{
  "n_layer": 8,
  "d_model": 896,
  "n_head": 14,
  "n_kv_head": 14,
  "head_dim": 64,
  "d_mlp": 3584,
  "vocab_size": 32768,
  "activation": "tanh_gelu",
  "norm": "layernorm",
  "norm_place": "pre",
  "norm_eps": 1e-05,
  "positions": "learned",
  "qk_norm": false,
  "attn_scale": 0.125,
  "bias": "all",
  "tie_embeddings": true,
  "parallel_block": false,
  "init": "normal",
  "init_std_qkv": 0.0262,
  "init_std_o": 0.0,
  "init_std_up": 0.0262,
  "init_std_down": 0.0,
  "init_mimetic": 0.5,
  "optimizer": "adam_variant",
  "lr": 0.000389,
  "beta1": 0.95,
  "beta2": 0.99,
  "weight_decay": 0.4,
  "lr_head": 0.00393,
  "grad_clip": 0.5,
  "warmup_steps": 298,
  "schedule": "cos",
  "final_lr_fraction": 0.0,
  "batch_tokens": [65536, 131072],
  "seq_len": 2048,
  "doc_mask": true,
  "train_tokens": 1197000000,
  "steps": 12759,
  "dataset": "wikipedia_en"
}
MLP neurons of a small language model. Each row is named by its layer, matrix (up: input weights) and neuron, and shows model dimensions 597-692. Each number is 500 + 40 x the weight over its row's rms, rounded and kept within 0 to 999. Numbers have three digits each.
A block is one neuron, or neurons of one layer that tend to fire together. Before each block is what it responds to, as a language model described it from the Wikipedia text at the highest values.

Responds to: Word-initial split-off S
L5.up161:452418466443520491525515434580532432426576493543451551461495456577467482488484478433489506472547442516551504482490481489479491526453407500436506511520478481545472510503578482544500525518526480485520492599496502521521495483480497475481514495503517545534598516531452515492437603555494470546
L5.up619:572478507459505498454467395575499473546461472439470563451531503538496509459484474466527415539485468575532511487522559464479500529440439444466456510437514459532515534456527491477476487541497492540557439541516505505526533559493489507494479463475568509465562499536477401492451475554516543517
L5.up1155:457433462465535446455435416478480533476485494487446504457473546542546462478464481479540509471448488471531370568511548448519424487481439435520539403517511504517575543527494474544531464461560517567512519532576469524471530505481497516461467495551494437477525555557490494534503500504466459475
L5.up1575:510477505503541502485540501512455500455442533421516544518565445538483520515500465485544495521542480553531471545517508511470575499533573455533465521501439442488455537561458530491482432504524538515466492552468441517494539472470504518493574493497464536505567479554525481523512498500503477457
L5.up1613:516460445488510532473510328515496416537500529545492522494426494534510539517452505396522490500441443569506462548479550490534435513527478520518487504489513422540485445487574454447508491449490458482523503560503472512464479537458579552547499541495530439473544546516467490549536543490457468540
L5.up2361:513396480451482456508510413504491427524502542504448549485518574600518523574442564425483470497488468463632545492452473521516511628452511458505523456465483501511530498470519565478517521510491486517523538558499422495532512520487520518502500488528459465493541509505435449532458531514468479483
L5.up2398:550451475449504521579504440430495466446539473564488486529481489459514460539438449480473509503491533491498447501458480528498495610504504461579447542495532472597490514467522500461547497517555507520539468536509493494478488458409551539493539570456543481506478578526491471522582521508477489546
L5.up2419:491523412474462489424496451499493498557484504461483582458494537562493499538505512488510564508462488531479486486419516459518447514479401568457482567415459432549580550512497505459561443468542511479544532517500500537474445519376544500557477529542575473509524479555458408533444484488487491429

Responds to: Line breaks inside bulleted lists
L5.up990:509430529491497512505455482523483467563469488519456527476442501529484460488440453520539506534445502534570514517501441495517525463514492398544420471551518511443441460580477519527554479482566464463470491440471553456515466461528616486481454582520517566529543527583439499449522484560529478500
L5.up1809:514540499499470509503425468519477487545417468513452518550484599549475558472511501567507491559488423570489534467483500558399530516547476447551529464483513485543441514481496524529474520557501458481499475479471423536450505456526487507461538447532484477511549506550510523450468555553560498493
L5.up2025:442439520488480525472501469576522532468496503503465483507449474568576539524513466426493515510459485455547476559446503544524490470475464488538516479412399499503452422547575509525519501500478509576529505518520457492602499466468522477565528460443489464526494508507501438459502500524456524499
L5.up2464:373453503475514533531511408419516590550400498506568546476525460516530472479513577464493503564482582494486484471401530509493575519498473527533483509529549448439467459540469484532468463487548489507514517439492513473545498516460548508492541457489430581503441526467555487507506537488451477533
L5.up2593:420482518485502520435521451474466496504440521480520510476449500542522454498529499441498476482533552532504536576449525540567524493460465518553492546566435446450499516523499468493508500494562496470445445489482515509507481519538481474540510465460406538565526598500461518445542512541464503520
L5.up2857:518452504480496525513472558462424451512535528505492515497539497475479585489472437466548477472515497472513520521493524568522497524515435565460407484496425482453474447529479494507526518518516461502570472533462543530630559509542495577520520514537477511480510578506484440514546540481474476526
L5.up3267:462471492517509522545503443539460475514493529506529507506493489519544523504443542479454576534493501463553455508475535548490444490512489527485514449476514496457477454495515505469511537566516506507543507448489455370605477482476461455559479491513505547525492525517494400495458614535409469456
L5.up3437:527571488521440487467487480513545523491478488523512470558518472535465481503440493510478587511480496518528457516497526436484510524508459533576453400449468450539438468546521491522549576429508533440487479463488554541471510517512550570507485483550485463446558483506527600450498590468575510558

Responds to: Word-start fragments
L4.up92:506459474472476475498535447479532559464471501541527480501473571512540475480496418462523518516499476497520517466546506509546530450501531493593547476530497474482590476450521524538545493535443512492499441509513479568532536465506470481468444511467471468490567551528545532493495466535435489534
L4.up298:453407455477577506463491489578477492456504532511453498460518601630520532516552510515591419514424516548552483528548501476559500542494478531554504464462536494524543457475540497471557482510521560489527429468548445492465489492526499563439446558572504476416473497511476478501459475475485541544

Responds to: Mid-word subword fragments
L5.up2648:506439440478460448500471533489449440471547481525487460485489523517538469502428499503516493408417534508522517541507516504528513546475519512502491484525542485464510497524498481453573545538551498487578486420484489568535521525510504499525502467488504515459497504527575409530530479442474515471
L5.up2829:441511437479511449517568481466524562444502543459498482513530518527547504557552554483490527443547485496541557501507494414541543560516411497503497570549526476428524522484495499558538547473512492497495438422428450462515481570473515492497447513459505489424489483477477539519541493452561450547
L5.up2951:492397476513516537578459436505526522499555502482466514501532446420512525532465523526461501424510505515457442477422452479480510465477494500464456552504493552522500544492446435505494501524568488399512439549496529546502489579475460544457426488491491487448486456497448461501467571443408431583
L5.up3242:527471543502511516555492476524416572481546489493530480494457510539509547541548520478502499505550522578493547500507471438461473509486524493555496558464460502487566481462479532501519471544523494450448498489464476462446530443546457466517531485355459551469496468531521413425431523460477497503
L5.up3288:481513503497528464517512489522492502508557496514457467501500496458566491532479499494502478417471531591507525452410519475453529535542531540445513532520479448457558520565499517500462493440531460522490412545443508548481496548566496533544505465490502526487531410469469492527580503478500479435
L5.up3327:524447505468515485467436448487434503488498521561526490458474406543509476534559509511500566416550552473477515409490601455491545570515529538462517480443497460514518550483463531461457463514492505553493492453467495445526524485490543501546504492443509462547513527498533445461509508468438491485
L5.up3401:558460450462446533455439506483470514463587532517459450496516508498551424512504518481573527465531517542550532558495532399500506494478474546518546548447523476493568531527430501514524492458515525527502436490510519564535548547476455468577556514463546481450552457486501491477492523522488456509
L5.up3507:470415451424472493516486454462519478492518458546506486509473455472476570496531512496456501368479504465545532487472502470491560445482485499540530561465497476469576566473493477499537522428544476514521530552470481477517488488455528493513456445534504503472477452462444412504460542503484469448

Responds to: Piece after initial C/P
L4.up1176:480473475477481462487498441609533509521569506504453496501546520504514407527492481514507473476536562486511560439397501595482530449528505569521475491529529472539545449489537405499493426432538580561593457489432474523502498565476523504462545525487581516506425520492529523517529508567482457485
L4.up1380:506440581406536491546431514573432478458567430461518463493591489466554444509540430525519530480462482400470514491542507534587524448522468474506537547507545508519540391486466476445467429508437437522524440478501486494556456544477499478557511577500553585499455479505479496465520554491500490510

Responds to: Second piece after initial C
L5.up603:482535545463455498493417505529508553483481448465457469478495449449448515509489481478430489495466557506503503469614496551549487465560548501486515545528483520518471591543482469485468502586466528460484505467582471520479528458460492455438569475496464506495552516561502527466567487522458455499
L5.up757:518476610542456541495533461501496491567513551485450469456488489474532504559534500489579452498503494526540475557531497506551416478521498518554478538473485515535534448524484492520464560536506497471523443478516542566483485541478600521524567543515535466453499518586507462411474476510532505489
L5.up837:532544473461524469535425481526418511543487553422521457487462413458473454598503461490461517515541487455524514456493499506475478426489508502552489517496558507591491510536529485555556501494451455467439543569502510441498493508484536441447536497447488485461517411523458552508491448516478483457
L5.up932:493474515453487501529498461501487471414521554417543465476541506488435471537459539488500484546457562515547419485440489583547477526489515552462589451531439532488509497550524496526543425421550457572549517502484484502497498572533517495466499426536482431573474486514511510503539516587474452567
L5.up947:522490523505404511522554441472518532507493577525554490517477447549469455576535490516444516468500508531534488527474538441546571531502543530494534510533423465500549429475449578507432490489498505530493461535478545475412489532485546493488533461451501518432575565496491603589450491476461512420
L5.up1010:514511447453503456586402476495469461555470502472507540471506475508467536623523511478521513458563489532528489479496576518518436505525478551534493546471490511508492501502542535506531513514466474479515489433525526537447488507450531464480492508468502506481510474503381502473457497537554437498
L5.up1801:557509575503467437479559520465545455502489495434519474459477564485441456541476503532516520570455523553497475445519456538479475559475527436486513491494539411585452554603543539506551458497474524422534544512508485474582493478501477522484516535519523527546535531530521589441473536518522511434
L5.up2297:478480472469528560481535436521494500489496516472442471443442504525450516541458515514466569483455510506529513511463461527530483523480468487517454485469489499577500482505513464498581449495495521504477466467522541553558506529428484475456484456466517508507456561463459539480460482528500481488

Responds to: Start of proper names
L2.up672:522535463497526489475486495487526513492496455453516550495542483452458446478481513501537441506571511534506507524541511545571490519483434491516530530550479515516533474531463499469471453508509538484458430519479455544455483535526478517497528469606609448485534456524527555489485488555575529474
L2.up1042:522484490471470508530505460490496513494462496494517432436427494548516493558443516483506522482443561502518522470499499581513533494476534594529491459535470564581572543539545531428572474423486493460531520507494520486491486478492474488483545503580506484478500503508503533431526469471560563503
L2.up1086:430453564460436460568539502537485517430495516468525461489497457539466535516487500518542516475468550583478519506484514486559510486532461532535466518551605568545554476524512527542554444480531462457540499484519504459458519466457480552457462521546561521446529495509513553489590492531515480491
L2.up2796:518490487455438531525494456462529490451476470479526496480481486540490473561451526483537473462464493591483528538541485517528490562521429485537407455509509480529562457529552563489517497485519480472506554508471472486449466479474508554510510520548543562573553513525551572467537504472546447463

Responds to: Physical form descriptions
L2.up786:509523448509423487567502483506492583443438508512490504451530466421507468562488458520540503454482541509506419442470525513460503504450436513510463471465533519656492513500506493457544500456491521501531494564510577536495540454534579482621508552448500456511506521508444522461574464514535515458
L2.up826:505419520463487505485501440458449633400497520453446414481467482517542411533459466506498565475495505494486497466494502497564537524516499516509545460529495504499553508488500485563531493480453476488513544586520470533535520469522555567547469578495566449531512500489434551517507527511498491499
L2.up2430:518514557463441497525522353494421485470462482465525521507504445493405467506464458512553570471491527468483478566493472493488589461480491514468518512553577507553535503476499504591515466533462516550503464524492537497528542472539594451454487471428524510517554553496516552501434443471412536574
L2.up3060:534476469453504476572501477493444570429411485565439503505487421422537557534495470479524543482516491517486452578428453495514473495524405500479512498454568450525517505501466470533567476534527465483518532534498519493547515438533490518564489564495500488501566544483458525535450510521497495467

Responds to: Mid-word proper-name pieces
L4.up544:480562449483466572533439468582472494451514477470526541486486554554586497483572568496468457420530453439516495506446445496440445438500492518634569547548532412451512528505460429494551478525571476464531540480515532492537515456473548473513525547477483507487490540523495512531502508503428531455
L4.up768:436487503484466506479501483537452463490463525452512425474485466544464515522537572511477508413462524545520504497433476483406460444467469545545512480522530546464511508502507456481503505516484448489534465481504518518523461538505539467528548517486473568503453480549515488506549517476480530449

Responds to: Geographic spatial relations
L4.up1528:534471467530530496529448429469428504509578574499397530448497525568563546542506491480554523484462543519489548490457477490521504484538489533518466508479488510472528489499508482532589508440547497507487541553462502511494510527502507487467524484511439494557515471485508517459461497479514484433
L4.up2479:541500527485492442513535505461420454433525525477436480491475442571595531446448510415528452506469512476515510422427517526497523503508552497457488539484470467475485472463515431494516499480529438541482481501491437510511501480552535560526458432446468478449548466466563498448538452531503460500

Responds to: Predicate after building subject
L4.up1985:519425452497444419349517440447523542501502530554487559489479458436490495499457542456528492543522437465515472490465495465525559538435486483490549421526470486474499536463486475459443516496500485541504512565542533512563538500523506471480478465495511496454494418535565422507453533559504432462
L4.up3276:485461483478503480391507467456473552478450573563435566482524445506536475487461528502588526495456481425487507414487511484559528505537509504450504529508483459473491517504462462530494487529531480545489525498474484553544569542506522450497488493454562510467524516523499502484384482512508469467

Responds to: Word-initial fragment tokens
L2.up1496:484483424473489489427549375519503460482507544551448547494476543518482482543472496435479424558434511516490563520485493509461495525533493489547495444503419492492552426503493501460501494545540471511515502566452488556521497556449598481501470534451542515470550495535484546497485547494452538512
L2.up1686:463509542524504494545553409566540439472506565484517562508540505477463573554413468439512549500454570456537574533531442509505494480504415502505451507422477453472516472520489490486514438458517495492506450447493484524448502585579570486444504478500570497509548483527495534457530550456521455539
L2.up2205:490564556482517501452526388520470518509540441600438534510456478522481494529500479464530476522451536470443486552462486451481519410534448489543521494524482456512486440483551526528500516508543476458523457439481466437531489524506449497495466467408522574496502613546514448426560547555457508467
L2.up2537:454470425429495544484506450472397491483494562476473473466453502541458447568452510453500497461526541486485495547472500526522579541497498510516516404413558462491537481446536528511578484524504543507502503523557530477515494491466523425501541549461541526490503518517486497501491554510487432498

Responds to: Subject before participle
L5.up460:513517467490526595451493539513456531421517472498439495523478439485524439478520575455509538489472543481533421492455428497544466432509454475448429455519468487507509466568511483518468496475467500440547501483523485509468503472437503479523585529601482497514519524504443461485539540515345517470
L5.up647:479516533532506485526476531532454517481460479469484514489517463506460468536533501466453460513425558466472508428487508519570505518529520463508549485477557491540491407593489531445562464446491522405590445453523439441482508513514545531485509582477480532525457519487515496583532492512463585558
L5.up1241:517488486511464503505461566442451508491479462455467496516523551465535466529497524455554459423463567453409470451502528548522520475454487474477530502524508557494455465565476494296548493501484514509484515445477508468456559496478538520507535518517465456491533539528606502440507470499500530593
L5.up1335:545504512465526450591438566530504487494471531512458506484440499508521477494437481538502469558439478483473506518447455525545467498519543518442442458383574454579484428522537419551512423529531531496541414484419456477462485502560561499579506586555486473457574529506456526478527495490524384478
L5.up1740:453449504433475486482520539580468443478521453470532492475492442512477508556517494472411479473440552492459530535469533573514534535576480441502448510427504443550480469445507384502478481478483535519508531446519473476482509539515580550603518498572557484516486477509543464476589431612538514459
L5.up2475:478514450543500477521446478578482500549433480528407502464503518524485487453491457500450510538501494423475482494447527533489485497520551534548534477488541493505502494576475481486545527445463466487491459509432525510457585525482472505487559438526490535569449491502492474426555542542582494530
L5.up3068:456493474500465479476509439529470501532473485508482471510474516463538442548563519493500468479497451545564495480501465501526558490528513487497541467469540485515482434548557429417464450464444509505453485494603544441507574515524443447516438531487501433563495436524530416495580421506521430458
L5.up3580:444503454477490607568509482472486512465539483536508482467483522417510490535529454546516480438470515480500473507496480518539527482523448491511494511506514547559496528477596494490499467525481459509482484464488509480490532472512512489493555465538468503542460453500545513516488469531562514485

Responds to: List item boundaries
L4.up876:499552477508511514424454489533487500544507477505489490454479496549519554539504562490518558472501485463538548451473451503419488484507529478434443484446462535512499500576531502477524513547588519468571433464488486565466514490484504474545504469482440507453513536501480418458567567493468494484
L4.up1560:489462458450461539441476462447485537467507489509512555466541534559519492501573538446453517477479509449546519404512472543557515467552528542533520494550519537493504476520438538513463483550563535497562503420420511492486530507537467472530533459491519474492495537495488480432566504475476489538

Responds to: Final pieces of numbers
L2.up614:459415450488512474529523483519436503525523402552397554491558482480505559480518562428525484500499460488515467528473496454478507413413489510502510485472478495487546491518490546515489460530453459512501425472473498520584529484452501488499518479479493552552592531534544560449521560499532476516
L2.up789:482493551464474466549516547504467540458532450532525468489478521510497469504505469475447555491418560488486504472532518488481575466475476465489531479453410445548505457509468444461489475488483489561466477486518535509541528538533459553528499493510509535547478476489506540510427406538500421469
L2.up1028:428453494510472543463491503568470500478575537467475507488437476474487448504515486471516497504530535515501487506501480470507479485508491486514421542489491484447520483488486495490506425512497494499526466483580489511608522542453528465547508484460586534536510478478458558592421522469492486434
L2.up3567:441505539460469478435509466530510458574509457504479508480484568489553549509490586417588490524477452541541549509474510537530485510535498456487502459502514461452500475543569504541487521510489462477490512493529512489548568527497573490565505475528561513559558471478554550489513523547532489472

Responds to: Material and feature descriptions
L5.up384:552512510430488508499498483464476528450453508471459498454502411499512441487495468476611558504525544533465480541468466514543453409505453506461560442530489455477499509500541461568444428446440472551499498546493518515587530468513467483568526502561589502468494520515546526508519488506528492497
L5.up443:497462503490501478427525431472473601459444548525409552477500507546503495536457474520514499521474442518492459481479430529510544471551536423487543506492415450520520523419474515590500398453465437536475525485472485514478569452497576514500511482455483473475511571586521521522423476516456546509
L5.up1420:445440479503441478518430412492505579458384472521454509507507539492488466538529386493625531522450485431510481496408490454557480514522507548472494507490511438411475455556468530545504460538451501559521573487499524468532495504510509486506500459436460564408508464526511555459432502473436519447
L5.up1719:499467465512476538514499531454469586437432551531521591522439472485507480459448448439535468529514537486575528488541433519483474443534509479473513467552458476553499474446443461462423472524525498544525502522500559519505544468558505467426503470521521550495518523522487496459545538522533483505
L5.up1729:511419541473418516482444514458475518441448537540513475439544510478490473536464481528536510509486498487509500445455470487570537493560495495572469510487532554462449478533552468574535498502550472550537560526502553514536579503509516469432483537489538527473459607501458460431519518511451421465
L5.up1978:475423478484524536489506547510458549451462512508500507521463469614519501380470402504510481540406491485539521515491562519494474461547501506526531514554536519544510487506454388506487461463568445518492516518452444475473533538514516505434505519510463528452515475514485480504444499497550499452
L5.up2252:433467508492494528506474535458529579461455410532557479471483480493401490436499392543530505532500459494535453546484522490456485465474463446484484515466433447633469495498483530518467413579487481591503472577596465463446509475502542487488583512470517478457533474549476549501510434506473503494
L5.up2427:545444531542491493497536543485478551495427570548455512537426424574548487526514527552512458398427476454519563476478484584496445416468550441438434498453503506452579507510487439563522499508634526532532434477491513472555475465485526507531416497472547533483553530443463467486466515492452457503

Responds to: Line breaks in lists/tables
L2.up829:519508456474496505461513484520545517518443576452477506502521440551545474551409520407485470488492520486432508527500481530483515442517475499536507465423514491498455484515514471473500513433601424606504464532554501470497494504539538454550574475542489516469485575482552525555565510522481539563
L2.up1245:510471469469494509473467460579515549496537464501516425508489441533523443552444554407492487491528537505475507498503470536516473486453482515511512507450506499519484486529570451534466471465534468573516468514452489479573523443506505547486558529533594546508563488473520516596537476486482500489
L2.up1292:435440523457533542473504448475516489480481472490476472504535479484496518550383506390467486549523494454482546549493493517473534441488520475518503509514550510452523464501488420491499505458558448538491447528487496458551483491490485489531573492607498557523540466480568502526550514576524435448
L2.up2863:486582424488508492473515491538551445500528560501536445490491528522500505552530458481493526518547516492493597448470542507478487564455492499546549455520520490485508486520543527506482475481518406554507471453397518482504558527468536496499521504500523572467476448477532457588470482592506464482